From a checkpoint of a small transformer trained on Wikipedia.
Size: 12 layers, width 256, 4 heads of 128, MLP 704 SwiGLU, vocabulary 5628, 15.9M parameters.
MLP neurons of a small language model. Each row is named by its layer, matrix (gate and up: input weights; down: output weights) and neuron, and shows model dimensions 80-175. Each number is 128 + 24 x the weight over its row's rms, rounded and kept within 0 to 255. A neuron's up and down rows have the sign that makes its largest values positive.
Before each neuron's rows, "fires on" lists the tokens most often at its 100 highest values on Wikipedia text that the model never trained on.

fires on: "1", "-", "."
L3.gate623 [134  97 169 168 155 164 142 124 147 165 143 121 113 106 125 107 163 119 122 124 119  67 131 128 129 118 132 160 141 124 118 143 106 141 126 111 179 128 121 172 165 145 101 123 130 209 129  91 121 130  72 134 175 177  95 157 145 128 124 129 140 115 146 146 115  90 166 153  87 148 124 145 113 174 145 157 108 135 155 162 151 153 127 135 183 140 128 117 148 103 145 185 152 163 131 184]
L3.up623 [146 125 157 116 174 136 135  92 123 112 139 141 122 126 128 131 152 110 168 140 133  95 145 137 132  96 141 110 139  87 127 156 132 137 116 114 148 177  95 119 162 134 122 114 155 169 113  92 134 130 136 128 124 155  84 108 125  99 138 126 143 163 115 183 165 133 161 123  91 153  67 115 130 131 120  84 129  78 145 112 182 133 113 156 152 116 141  88 120  93  95 172 136 150 133 125]
L3.down623 [120 131  99 119 126  95 117 149 165 130 143 135 119 115 115 119 171 189 120 107 115 126 141 132 146  95 144 107 144 114 133 190 165 141  76 108 137 142 126 132  93 124 123 103 173 188  86  85 169 122 115 148 139 165  86  80 118 146 149 120 127 124 137 143 110 168 159 135 113  90 125 138 130 165 193 112 117  87 146 118 150 114 137 129 122 154 115 140 154 127  93 141 144 103 113 146]

fires on: ",", " who", ", who", ", the", ", which", ", a"
L3.gate275 [132 100 173 108 107 172 132 143  83 117 108 118 114  73 116 158 128 153 121 112 165  79 109 132 121 148 106 110 101  84 117 121 120  74  96 139 149 146 138 123 151 113 136 107 163 212 137 143 161 116  87  84 128 107 141 128 123 133 115 152  99 129 168 137 141 113 111 108 154 114 153 148 125 113 144 121 115 126 127 111 103 143 126  87 115 109 108 111 105 141 159 123 128 154 122 125]
L3.up275 [128 136 126 134  98 108 121 144 117 116 110 127 102 108 129 105 115 166 142 123 146 145 134 125 163 137  98  73  76 113 157 135 111  86 131 210  74 149 179 110 174 105 151 124 153 196 124 139 137 113 148 157 145  90 112 134 116 191 131 140 120 124 124 136 135 126 129  92 134 150 176 105 127  96 120 168  85  92 110 129  25 146  99  91  97  89 126 140 131 139 126  71 148 105 121 160]
L3.down275 [138 152 137 141 111  92 112 161 128 115 121 160 106 135 117 146 195 112 155 148 131 108 144 126 121 134 161 126 127 137 146 156 124 144 100  95 113 156  88 107 139 115 138 153 121 107 157 187 118 125 138 104 142 118 166 102  96 126 157 148 121 127 138 145 178 130 118 156 134 132 143 136 123 110 149  92 153 118 104 142 128 113 128 165 116 163  93 167 114 138 200 167  95 105 114 154]

fires on: "6", "-", "s", "3", "7", "–"
L4.gate488 [124  93 111 134  78 140 108 155 166 160 155 106 149 137 137 139 150 121 107 169 147 192  83 148  94 144 133 109 147 136 132 139 117 141 125 110 113 141 146 131 104 163 124 158 150 149 180 154 148 159 148 158  98 141 148 101 105 120 130  94 125 131 147  99 115 124 146 129 122  85 156 150 117  83  82 117 101 119  85 155 122 116 139 117 134 117 137 136 157 126 118 139 139 162 133 147]
L4.up488 [126 150 110 137 141 149  89 105 144  95 105 121 110 164 124 172 194 105 114 108 125 133  98 158  67 115 144 101 133 139 138 132 135 177 143 142 116 154 124 121 132 116 122  97 127 162 118 147 115 116 150 157 145 117 117 164  97 110 163 130 112 126 152 109 137 163 117  91  62 126 102 104 151 118 120 135 149 133 105 153 128 174 143 144 103 140 154 142 121 117 147 110 122 127  88 128]
L4.down488 [137 124 106  85 129 115 154 115 158 115 139 134 141 126 115  81 124  94 128 115 111 141 124 130 134 112 142 145 108 146 141 170 130 130 100 158  80 158 111 117 131  83 122  95 150 141 125 151 153 135 158 135 170 105 128  93 141 160  72  94 100 171 171 124 172 124 164 124 126 150 113 124 129 119 109 113 139 136 153  87 160 105 137 147 135  93 135 119 102 122 133 122 125 105 143 144]

fires on: "l", "os", " S", "f", "q", "ad"
L8.gate698 [144 142 109 164 144 165  88 113 149 110 139 104 121 112 126 117 158 119 111  99 123 128 114 122 147 180 118 186  54 113 114 120  98 157 142 129 111 126 130 166 159 123 131 114 105 142 117 121  84 117 141 131 119 180 181 115 164 140 107 145 119 148 164  99 136 103 159 119 118  80 139  97 157 156 103 110 172 127 144 159 126 134 117 154 124 115  84 132 131 133 129 128 131 125 105 161]
L8.up698 [ 88 113 138 111 119 219 155 109 128 108 139 129 180 123 114 163 124 168 142 167 160 169 121 107 114 124 157 129 122  93 133  97 123 137 103 149  88 116 158 124 144 145 173 149 128 103 135 119 135  96 103  82 148 136 139  96 106 161 105 115 108 132 160 159 129 168 103 109 104 169  99 138 126  91 118 108 161 103 128 108 104 138 142 131 153 115 141 127  86 138 129 104 153 124 109 100]
L8.down698 [161 161 158 116 179 131  96 145 134 137 137 149  76 106 152 128 159 150 134 134 111 123 115 152 125 138 128 146 136 116 157 107 162 147 122 112  91 125 165 184 103 154 102 106 148 132 119 170 147 127 151 153 123 150 117 100 164 124 134 126 127 154  93  94 173 109 109  88 110 118 128  71 101 162 106 119 132 190 122 126 128 110 137 126  70 142 108 124 140 155 149 140 117 134 116 114]

fires on: "ch", "h", "z", "L"
L6.gate614 [129 129  78 145 122 107 140 105 126 104 149 168 154 124 118 103 134 126 122  94 140 128 108 150 136 130  83 122 124 169 177 116 128 133 133 125 129 140  86 117 120 133 110  89 136 127 108 124 139  78 153  92  86 115  95 132 105 146 153  89 127 138 123 142  79 136 137 118 129 115 101 132 110 133 117 128 107 131 125 146 125 105  72 191 158 117 106 170 111 131 139 158 110 141  74 114]
L6.up614 [139 162 148  97 131 156 129 114 130 102 184 136 137 114 138 127  99 123 139 170 102 122 132 123 130 159  62 139 146 107 153 119  98 163 151 130 117  84 116 120 119  98 130  92 111 117  94 116 156 138  78 125  87 154 108 120 133 192 129 138 121 103 149 115 151  95 102 105 135 106  98 121 112 112 110 124 102 146 137 109 144 127 133 136 125 189  82 168 120 143 169 123 157  96 140 186]
L6.down614 [106 110 148 157 123 147 127 124 153 104  95 135 124 126 125 105 132 115 106  61 165 108 132 106 150 122 164 158 148 129 138 134 135 131 112 148 149 121  86 129 121 170 107 135 123 126 168 124 137 100 152 130 114 151 127 114 147 114 152 123 151 118  78 101  90 172 113 143 132 144 103 142  98 128 135 133 136 128 172 184 117 144 104 115 125 142 145 125 101  90  73 120 129 128 138 122]

fires on: "1", "2", " March ", "8"
L4.gate162 [152 110 130  94 133 105 105  92 181 103 148 105  90 115 122 122  84 106 130 134 138 144 115 116 128 110 137 147 140 115 105 131 107 127  87 155 144 144  83 136  73 148 105 111  96  93 101 151 142 166  99  67 134 135 170 154 127  83 149  96 138 124 180  85 125 159 144 198 154 153 154 106 137 138 108 140 128  93 131 127 132 124 156 141 100 152  97 141 153 109 162 123 143 111 126 137]
L4.up162 [165 113 128 116 120 100  78  98 131 126 154  90 117 133 113 173 106 120 161 156 117 151 122 126 129 137 132 137 127  80  93 125 179 137 118 152 124 171 132 144 105 152 146 151 127 119 133 125 146 160 124 138 135 159 130 127 104 132 172  75 105 153 156 163 149 129 141 158 167 137  94 113 122 128 136  94 128 114 156 120 122 110 132 153 128 121 135 147 165 145  93 154 168 124 129 134]
L4.down162 [157 122 150  96 156 121 115 143 118 108 115 132 148  89 144 108 124 111 125 120 136 160  95 128 154 141 145 127  84 136 120 101 108  63  99 135 125  55 152  82 158 135  95  93 122 144 153 104 140  97 126 135 128 117 131 172 159 145  87  96 140 126 141 120  93  88 169  88 124 140 104 133 160 165 125 186 162 134  92 137 133 117 119 148 126 102 117 109 115 141 136 137 160 136 114 128]

fires on: "ut", "at", "os", "l", "n", "ol"
L6.gate416 [126 126  94 122 168 151  71 102 122 127 124 134 132 107 102  87 148  86  84 103  79 150 134 113 139 117 150 135  99 113 165 105 103 183 168 134 122 123 120 148 145 130 131 128 143 139 113 148 140 112  76 161 112 174 115 129 137 154 108 120 137 115 147 131  75 158 147 144 110 110 146 123  84 162 150 117 184 147 106 134 135 149 148 124 116 157  95 132 113 154 101 133 122 120 104 143]
L6.up416 [101 166 126 135 143 141 150 119 128 124 136 142 155 108 115 136 132 138 139 150  90 184 128 129 111 109 160 139 122 119 116 122 108 160 152 144 171 147  97 142  84 118 130 115 117 133 127 146 124 134 137 105 128 167  98 130 181 155 135 116 149 137 148  93 118 137 126  59  97 131 164 130 136 119  98  96 154 140 182 122 135 119 104  58 109 152 129  80 133  96 157 104 132 141 147  96]
L6.down416 [149 155 138 138  98 105 159  90 144 126 127 133 107 103 110 111 152 125  96 129 172 108 130 172 105 127  96 166 154 113 116 150 124 165 118 188 160 118 145 140 148 129 116  95 157 127 112 135 158 134 151 138 136 118 184 139  80 129 161 105  97  83 142 133 101 120 159 159 112 195 134 103 122 116 155 123 135 154  99 156 131 104 119 117 111 136 101  79 182 124 127  69 129 106 118 168]

fires on: " in", "/", " at the", " at"
L6.gate327 [161 110 112 136 108 101 144 179 141 169 109 104 136 141 123 147 127  91 109 115 121 119 157  99 150 155  88 144 108 113 116 117 101 128 119 148 139 157 127 134 158 149 122 115 107 116 148 132 167 159  85 145 102 127 124 135 195 150  85 137 158 136 140 155  86 115 101 162 123 129 162 123 115 122  68 148 135 121  90 157 118 118 127 127 143 146 136 104 109 149 147 152 126 132 158 106]
L6.up327 [159 117 127 121 122 158 124 133 139  99 147 135  99 161  86 136 156 115 120 189 129  91 115 111  94 120 132 118 123 140 110 131 121 141 136 142 116 127 116 141 139  68 109  89  90 142 196 127 143 163 157 120 116 120 130 137 105 152 109 138 154 155 126 102 135 128 130 107 160 127  90  99 127 150 119 125 131 137  96 116 140 108 118 130  77 145 120 134 192 103 188 140 127  98 149 133]
L6.down327 [134 105 197 125  99 128 149 179 163 129 116 122 108 118 156 140 171 132 114  92 126 130 136 115 182 125 129 166  99 100 165 140 134 172 131 136 112 135 120 132 147 115 175 124 144 104 123 113  72 117 120 112 113 169 117 102 175 115 115  74 185 132 140  78 121 146 169 147 133 131 120 162 138 153 103 123 157 123  80 105 151 136 161 173 141 118 103 133 119 129 151 139 164 135 138 131]

fires on: "-", "R", "l", " &", "s", "–"
L6.gate261 [100 131 129 120 130 134 117 170 137 129 136 154 139  80 118 143 125 132 127 140 151 149 133 151 151 146  90  95 121 108  90 134 132 137 124 117 105 169 122 130 114 159 152 125 118 129 156 115 161 157 112 141 112 140 117 133 137 138 151 131 100 113 141 117 130 140 148 134 136  80 187 111  88 108 119 130 148 136 135 144 108 116 123 123 163 138 123 100  72 127 140 106 102 147 163 140]
L6.up261 [116 169 148 127 134 146 155 116 166 129 115 177 145 120 161 122 143 122 127 114 128 105 141 149 133 133 126 116 105 119 136 159 135 130 136 130  98 197 120 127 109  98 126 123 125 161 120 130 139 107  78 150 123 133 165 111 140 107 155 109  95 104 103 110 136 105 115 164  92  98 106 121 134 112 172 135 159 137  94 131 126 103 146 157  82 140 128 123 115  90 137 116 148 121 141 149]
L6.down261 [152 126 124 122 172 115  89 108 105 150 122  65  93 132 127  96 147  86 138 108  89 121 110 114 123 103 145 114 129 160 168 100 119 134 128  97 129 149 111 113 116 153 137 164 132  90 116 120 111 103 153  97 167 108 134 129 123 106  88 138 131 143 150 155 132 130 130 141 131 114 113  95 151 130 136  99 124 131 120  77 149 110 129 144 154 119 111 181 164 147 153 161 122 128  92 162]

fires on: " N", " | N", " n", " de", ", N", " (N"
L8.gate118 [167 121 169 151 161 122  88 103 123 139 109  93 126 109 126 102 105 131 102 106 106  92 134 144 146 147 147 178 125 100 130 105 143 144  96 150 128  94 106 154 145 137 162 124 153 144 106 102 131 151 108 150 116 124 158 157 103 137 154 135 119  87 136 120  81  77 139 146 152 151 123 154 111 156 140  93  82 159 140 104 121  81  92 161 152  99 109 103 108 109 139 118 103 129 113 119]
L8.up118 [126 101 156 115 142 185 102  70 133 105 158 149 101 139 126  93 185 100 128 141 109 133 110 152 153 118 107 136 124 155 147 134 122 142 127 128  81 130 168 142 129 134 174 149 159 164 121 131 118 115  95 154 122 130 151 159 154 126 118 122 153 105 134 148  88  68 104 121 136 128 159 140 121  56 138 134 111 150 148 144 162 101 131  53 146 146 151 126  85 106 140 133 128 142 191 147]
L8.down118 [ 99 102 124 133 129 141 136 122 144 154 148 113 137 112 135 139 105 128 125 119  95 123 111 149 101 119 116 160  97 136 134 127 109  93 136 130 163 106  96 114 140  66 110 109 135 134 153 119 168 118  96 113 106 111 107 161 127 106 166 169 149 126 150 101 111 142 117 129  91 151 127 121 124  98 129 121 191 144 117 144 153 134 152 139 111 124 121 113 119 130 136 139 115 143 106 127]

fires on: " r", " represent", " in", " as", " sp"
L3.gate702 [161 114 103 158 141 126  73 125 155 166 182 178 111 127 126 117 126 136 136 107 141  67 148 143 103 143 128 163 117 118 113 101 146 143 128  98 144 100 124 140 152 125 126 149 119 151 119 119 131 126  74  89 142 110 133 159  98 143 114 110 118 121 131 137 113 111 137 132 104 154 159 151 120 133 159  89  99 144 150 106 119 167 159 131 115 108 139 183 125 164 144 132 140  74  61 191]
L3.up702 [136 100 151 130 136 117 134 110 122 165 103 170 150 135 137 134  97 142 155 147 150 156 154 111 168 132 131 111 166 107  96 151 155 153  71 139 113 133  87 146 126 119 134  65 100  88  78 128 116 158 115 160 110 135 110 129 105  89 130 119 147 142 136 135 141 120  91  83  96 139 152 117 152 117 141 151 112 152 143  99 206 133 108 100 142 141 139 151  79 137  97 127 116  90 123 139]
L3.down702 [128 155 147 138 114 154 148 139 114 122 127 155 155 136 127 148  76 146 140  76 113 112 144 132 125 112 166  93 112 173 123 133 141 168 169 130 129 112 136 162 102 143 150 116 135 108 140 128  82 195 123 147 133  96 113 130 124 110 137 144 157  71 101 126 118 100 121 108 132 156 128  86 139 140 175 128 104 147 175 134 135 116  93  97 159 134 146 123 108 136 134 105  95 152 149 162]

fires on: " a", " A", " | A", ", a", " to a", "ing a"
L8.gate445 [119 136 142 137 157  90 124  77  97 170 139 133 129 108 130 132  96 122 116 149 101 150 121 115  83 127  81 128  95 162 125  78 111  75 109  96 148 123 125 127 141 124 103 112 133 128 141 109 154 142 159 110 103 117 143 123 134 115 148 105 132 153 134 146 163 133 136 120 130  96 128 145 142 125 152  93 110 134 156 142  67 138 122 165 141 142 148 136 118 125 142  96 142 113 124 172]
L8.up445 [134  67 110 124 107 173 147 112 132 176 148  94 180 147 145 152 126 136 132 156 115 123 103 187 123 150 145 131 162 126 134 140 131 129 132  85  84 100 133 143 106  94 149 109 131 136 118 135 131 128 108 137 120  81 149 162 116 136 131 149  84 109 144 113 112 122 145 133  90 147 123 149 156 157 128 142 132  99 126 151 116 184 152  61 162 140 118 136 138 143 144 144 115 184 152 106]
L8.down445 [124 122 132 124 141 161 136  94 132 114 157 110 154 129 111 117  62 103  97 175 159 136 130  95  93 123 109 166 119  77 111 119 145 122 169 146 127 124 109 127 123 123 131 125  99 123 117 121 104 105 155 128  93 114 134 166 185 141 104 125 122 117 131 126 122 141  92 144 148 144 138 122 138 113 146 112 131 100 141 122 116 120  93 142 103 150  97 164 110 116 120 114 151 147 130 129]

fires on: "-", "res", "as", " Mat", "ri", "uc"
L8.gate83 [157 190 124 130 145  83 157 129 118 168 104 140 113 120 132 125 128  99 147 130 128 132 104 127 161 160 127  56 134 122 101 147 143 152 152 133 152 153 130 126 121 130 110  96 129 134 167 150 171 147 176 138 108 141 150 133 164 138 114 137 178 167 117  92 140  77 105 142 131 138 145 103 118 152 116 140 130 137 147 127 145 121 172 103 113  99 114 127 100 142  92 121 152 127 114 158]
L8.up83 [138 170 145 127 122 173 147 144 132 103 105 138 134 115 109 116 139 111 130 150 140 132 139 129 135 114 154  60 145  90 139 166 167 133 121 116 122 125 128 119 103 137 163 102 121 107 135 145 145 138 145 160 135 147 145 133 132  97 124 121 116 138 119  82 136 111 110  95 147  91 140 101 102  95 192 128 147 150 190 140 154 113 176 182 132  96 118 104 132 122 110 127 162 117 117 151]
L8.down83 [153 127  94 127 134 150 128 139 151 132 102 123 105 127 129 154 111 146 124 132 116  46 154 137 145 151 139 164 104 126 155 103 150  92 127 108 117  47 150 116 166 131 160 152 131 160 136 127 150 108 106 144 156  95  79 141 164 114 106 140  96 109 109 119 169 124 146 136 146 101  97 145 131 143 131 155 112 131 130 125 130 132 140 114  77 130 116 140 125 148 138 147 133 148 139 135]

fires on: "th", "S", "z", "R", " M", "h"
L6.gate326 [ 95 143 118 161 156 136 107 125 122 155 165 100 133 145 108 112 148 146 140  44 124 108  96 144 138 125 107 141 161 132 169 115 102 160 124  84 143 143 129 143 118 118 151 128 128 140 161 162 128 113 148  90 115 120 103 115  87 108 136 153 113 110 145  89 141 127 136 135 118 169 131 135 100 153 140 133 127 150 134 106 105 131  74 102 116 146 148 130 135 149 153 195 115 134  86  88]
L6.up326 [133 120 132 153  91 141 146  90 158 140 165 163 126 120 121 102 132 143 160 150 115 144 105 140 161 133 104 130 120 111 110 157 159 144 127 109 119 103 117  97 128 119 134 154 136 121 131 109 158 131 171  57 119 147 165 135  90 180 111 149 109 104 150  87 117 124 112  99 159 128 169 135  99 115 148 143 160 122 110 142 159 121  96 104 121 142 116 157 182 128 141 110 169 126  90 139]
L6.down326 [124 117 134 122 147  83 125 148 100 127 130 113 129 108 158 110  93 129  76 103  72 173 132  97 102 120 106 113 149 146 103 118 155  87 156 130 127 108 117 103 115 189 156 103 157 136 154 117 136 131 115 140 136 101  72 152 141 118 157 112 128 129 152 147 100 146 133 133 120 117 144 100 136  94 135 149 141 134 100 102 140 147 180 129 148 131 104 169 136 149 104 121 140 103 114 131]

fires on: "o", "n", "a", "s", "p", "b"
L6.gate247 [103 109 109 221 157 134  93 137 131 137 117  96 156  94 147 131 120 156 131 112 134 119 111 123  60 112  88 106 146 173  91 102 111 141 121 111 116 142 152 163 119 131 128 102 133 143 149  96  96 136 136 141 117 179 142 107 158 124 161 109 144 113 156 117 119 136 128 170 146  83 172 140 120 130 140 130 139 115 138 108 106 111 145 139 138 175 107 127 136 120 135 132 140 167 129 140]
L6.up247 [117 132 102 180 161 111  99 143 141 124 165 174 127 138 130 142 122 149 178  78 134 160 137 140  94 114 150 140 172 172 146 148 134 143 140 174  88 142 102 139 124 132 154 119 118 134 148 142 158 134 118 102 126 125 139 100 120 153 152 122 111 122 105 105 158 110 107 118 151 161 122 143 133  92 125 146 136 139 109  98 136 119 122 138 105 132 120 153 167  85 146  99 125 170 131 140]
L6.down247 [116 108 161 111 113 158 121 106  99 124 131 120 147  60 147 137 118 123 120  93 129 104 133 119  98 129  85 110 118 102 130 115 172  85 120 127  83 113 109 115 119 140 141  59 128 120 207 119 120 140 134 117 140 145 101 152 132 125 161 123 108 117 107 114 151 108 148 164  90 115 100 105 101 137 105 133 148 156 147 137 155 126 120 114 130 125  88 152 131 169 132  98 117 118 162 122]

fires on: "l", " ", "w", " W", "p"
L6.gate554 [123 146 168 130  99 100 101 122  86 168 174 146  99 143 129 122  73 159 137 170 156 113 148 130 153 108  72 139 122 175 120  55 110 139 121 135 112 122 131 195 150 112 122 111 127 144 147 126 139 104 101  72 113 119  98 160 111 126 106 127 149 139 130 138 110  92 122 145 138  82 109 141 114  96 138 125 106 133 141 119 110 104 151 118  94 105 122 131 149  97 128 126 150 165 142 172]
L6.up554 [139 169 123 143 151 150 134  82 113 156 130 120 131 133 128 154 128 118 113  89 179  93 105 172 167  86 147 137 159 144 120 142 150 143 118 120  98 152 148 174 107 111 128 135 128 128 152 133 115 136 116 106 158 124 153 133 128  81 169 145 152 175 101 105 151 103 135  97 136 132 112 102  89 113 178 126 109 136 154 138 137 119 147 119 132 132 139  73 104 121 157 124  96 155 176 122]
L6.down554 [ 68 148 144  62 149 142 138 137 114  90 180 156  89 148 116 127 123 138 118 146 156 125 104  76 124 105  85 122  99 114 111 128 132 190 143 152  95 151 129 111 174 146 124 157 136 116 159  83 149 151 120 134 102 117 110 111 137 179 146 178 117 125 152 146 165 155 165 104 161 157 155 127 160  89 135  95 175 114 127 147 110  91 106 154 142 119 107 121 109 134 150  74 101 138 163 171]

fires on: " ", ", ", "| ", "-", "\n"
L8.gate232 [189  94 139 129 120 120 122 120  90 108  91 125 144  66  97 116 107 114 157  99 160 144 115 151  88 123  59 174 117 166 116 155 100 144 166 140 138 112 110 112  95 121  99 155 138 170 122 122 125 112 122 144  98 129 170 172 158 145  98  84 128 115 138 127 148 156 140 119 164 127 112 176 144 149 123 132 128 112 117 158 138 131 152 127 105 139 135 114 141 150 152 135  88 114 114 151]
L8.up232 [135 118  85 119 109 126 172 159 112 132 184 158 161 112 117 121 108 166 165 168 115 119 151 131  84 122 104 169 139 154 156 160 149 136 156 136 127 113 144  87 112 113  81 149 138 140 136 131 119 137 144 114 128 162 155 149 182 101 145 120  97 115 125 108 182 149 162 119 147 124  96 119 147 144 137 139 141 107 155 167 140 102 102 150  94 120 140 154  96 158 110 112 110 137 125 135]
L8.down232 [123 141 115 110 107 125 167 140  97  94 120 144 136 130 148  94 112 134 147 151 168 159 135 120 141 139 104 163 116 127 128 165 132  95 111 100 131 166 151 142 126 204 139 134 155  93  99 112 156 136 157 122 145 102 119  80 154 128 154  90 122 134 124 140  94 169 141 125 169 106 114 119 185 151 100 136 116 167 182 155 123 117 150 138 150  98 115 142 145 132  85 131  98 118 117 148]

fires on: "\n\n", " |", " |  | ", "-", " ", " name"
L8.gate89 [135  91 132 133 129 125 136 142 133 142 116 106 131  77 145 112  88 101 168 136  89 139  99 129 119 127 114 116 130 115 103 124 178 111 138 149  68 120 126 145 137 162  97 136 116 137 102 115 149 120 105 111 108 161 146 119 127 149  62 172 128 104 120 110 138 122  96  98 151  94 137 157  94 130 147 175 132 158 112 103 135 141 127 116 105 156 140 121 171  86 141 123 132 113 138 156]
L8.up89 [153 154 170 120 117 169 124 116 117 119 144 133 145 141 136  94 151 199 146 160 137 166 123  95 108 124 140 144 149  80 167 138 175 149 117 138 107  60 127 108 144 117 137 129 186 119 127 101 104 140 134 108 141 161 194 135 159 171 144 132 147 108 107 126 140 106 152 107 123 146 111 111 107 113 136 124 138 111 154 100 123  90 112 144 128 116 150 127 147 167 126 137 118 101 155 120]
L8.down89 [105 117 136 147 130  88 136 152  98 148 124 170 164  76 141 105 123 118 108  86 124 131 127 108 106 143  98 164 141 142 150 145  95 137 127 150 123 141 141 124 142 165  88 119 103 120 114 118 121 112  93 116 160 135 122 145  74 117  98 129 129 124 138 113 107 132  91 132 121 138 127 161 149 141 142 122 109 140 176 151  81 119 127 144 142 148 100 129 111 138 139  90 114 104 140  77]

fires on: "),", ",", ", the", "s,"
L5.gate407 [128 101 145 130 127 151 122 152 111 118 126  77 127 127 106 136 133 130 128 120 107 114 105 124 123  90  86 141 107 125 125  98 132  89 137 142 144 152 136 175 145 113 124 163 157 160 154 121 164 123 142 143  97 125 152 149 132  88 128 147  92 110 176 104 161 114 137 112 154 104 126 160 115  94  84 141 120 135  95  71 147 146 161 116 164  96 195 101 120 150 120 158 119 135 131 119]
L5.up407 [119 163  87 114 159 116 134 167  74 100 123  54 134  84 114 160 106 120 148 143 145 136 105 114 152 104 113 120 109  74 154 112 149 122 152 102 127 145 126 140 117 146 111 163 183 107 125 139 171 139 154 121 121 121 156 134 152 113 119  96 113 127 122 134 116 117 121 133 164 122 176 102 126 121 134  68  92 117 108  65 119 104 129 112 108 102 141 150  99 134 156 121 126 120 127 145]
L5.down407 [120 108 121 122  67 141 148 134 125 135 130 168  97 164 118 129 160 217 139 115 141 103 117 114 102  81 126 168 176 132 120 126 129  96 128  99 138 103 115 171 148 154 160 129 102 111 153 153 126 139 114 139 104 160 128 139 111 119 153 101 107 133 128 138 110 153 129 123 144 127 133 189 122 138 128 142 129 114 151 144 132  96 108 121 131 101 142 119 105 120 107 102  99 101 115 143]

fires on: "an", " S", " | S", " Jan", " N", " | N"
L6.gate450 [115  93 117 112 132 135 139 122  77 124 103 107 105  97 112 128  95 111 140  91 150  94 133 133 142 138 149 156 140 151  88 152 129 144 116 155 152 100 154 123 123 144 129  88 165 149 140 127  77 119  73 109  83 132 131 103 137 131 127 144 143 110 166  96 166 100 142 168 173 140 157 135 136 151 108  89 117 163 140 117  96 120  78 123 125 135 125 141 127 115 156 155 143 129 111 104]
L6.up450 [130  86 102 151 125 152 141  88  98 115 107 143 141  47 132 146 126 117 132 116 131  98 104 149 164 159 108 124 135 102 124 144 116 134 132 119 165 112 125 177 133  95 120  93 154 111 141 136 111 144  59 147 121 133 148 126 127 159 158 116 146 100 138  72 130  62 148 117 139 116  71 103  90 150 126  90 148 129 139 113 112 146 126 129 142 147 153 102 136 126 122 133 124 116 154 131]
L6.down450 [101 102 112 117 109 113 136 171 163 133 131 155 133  97 151 102 143 179 101 143  85 156 142 135 137 117 115 189 102  96 135  96 145 130 137 124 121  88  88  99 166 156  83 118 104 100 144 104 103 127 161  97 103 107 135 144 121 143 143 114 159 177 167 125 112 109 130 143 113 146 101  87  77 144  69 158 116 130 139 162 116  99 154 163 141 138 126 105 137  99 169 152 140  79  90 116]

fires on: "2", "1", "a"
L8.gate579 [114 121 118 127 141 166 139  95 123 109 132 115 139 128 142 163 127 101 144 100 149 111 113 156 145 120 113 141 148 139 125 177  97 100  82 137 158 108 101 125 149 155 135 117 131 180 110  69  87 139 141 108 155 119  94 139 114 131 134  90 121 134 126 155 143 160 130 145 147 141 129 113 164 114  73 136 128 132 104 102  82 149 119 161 122  89 125 180 130 128 136 118 157 142 175 120]
L8.up579 [123 132 129 111 147 152 142 142 154 132 154 161 113 118 132 159  80 128 185 146 141 191 137 137  85 106 120 105 142  99 116 128 134 162 103 104 138 136 102 149 139 166 107 112 133 164 123 100 147 181 134 103 114 136 102 106 118 136 135  72 144 107 175 146 156 107 107 137 129 133 101  96 118 110 108 109 138 123 140 126 129 122 111 116 116 124 131 177 140 102 139  99 178 141 115 106]
L8.down579 [112 119 139  97 118 140 105  93 120 120  69 125  91 122 132 112 168 125 116 125 114 139 121 150 153  97  99  99 114 113 174 145 140  97 147 120  95 115 125 121 144  97  90 122 146  86 161 164 154 139 113 165 155 157 143 129 118 135 121 141 162 122  90 118 149 112 146 135 145 118 112 128 100 151 161 164 120 132 120 106 160  66 148 110 136 136 146  91 121 148 131 139 149  98 145 148]

fires on: "-", " ", "/"
L8.gate635 [117 126 124  99 120  93 142 150 152 144 158  97 142  99 104 140  78 171 119 123 110 130 133 104 116 153 116 141 143 139 145 104 150 130 136 119 165 115 155 125 131 122 133 120 125 111 142 114 162 120 151 111  78 157 136 127 135  90 107 129 127 143 115 127 129 126  96 157 158 132 144 115 130  82  89 181 137  98 120 137 145 129 129 109 109 106 114 106 100 141 137 136 133 136 146 124]
L8.up635 [125 153 154 114 133 136 136 114  91 181 135 151 168  90 151 144 126 164 170 167 112 121 190 167 127 126 159 158 167 130 103 109 142 121 131 145 135 149 122 125 107 127 168 111 128 113 154 120 138 122 121 108  66 104 133 137 132  91 150 127 108 119 143  83 186 137 112 134 141 118 115 104 113  96 135 160 102  98 156 119 179 163 159 100  88 139 109 150 139 137 139 105 114 122 155 122]
L8.down635 [145 127 118 122 139 170  97 113 201  83 148 129 105 196 128 116 147 108  92 103 110 124 127 124 118 108 101 120  75  98 145 150 127 117 147 135 126  93 160 120 153 128 121 127 117 177 114 126 116 150 152 158 182 133  79 146 137 156 111 115 136 137 144 136 122 119 163 144  81 119 116 148  85 144 133 131 147 111 131 145 147 131 156 133 150 111 106 144 110 119 150 134 136 154 102 159]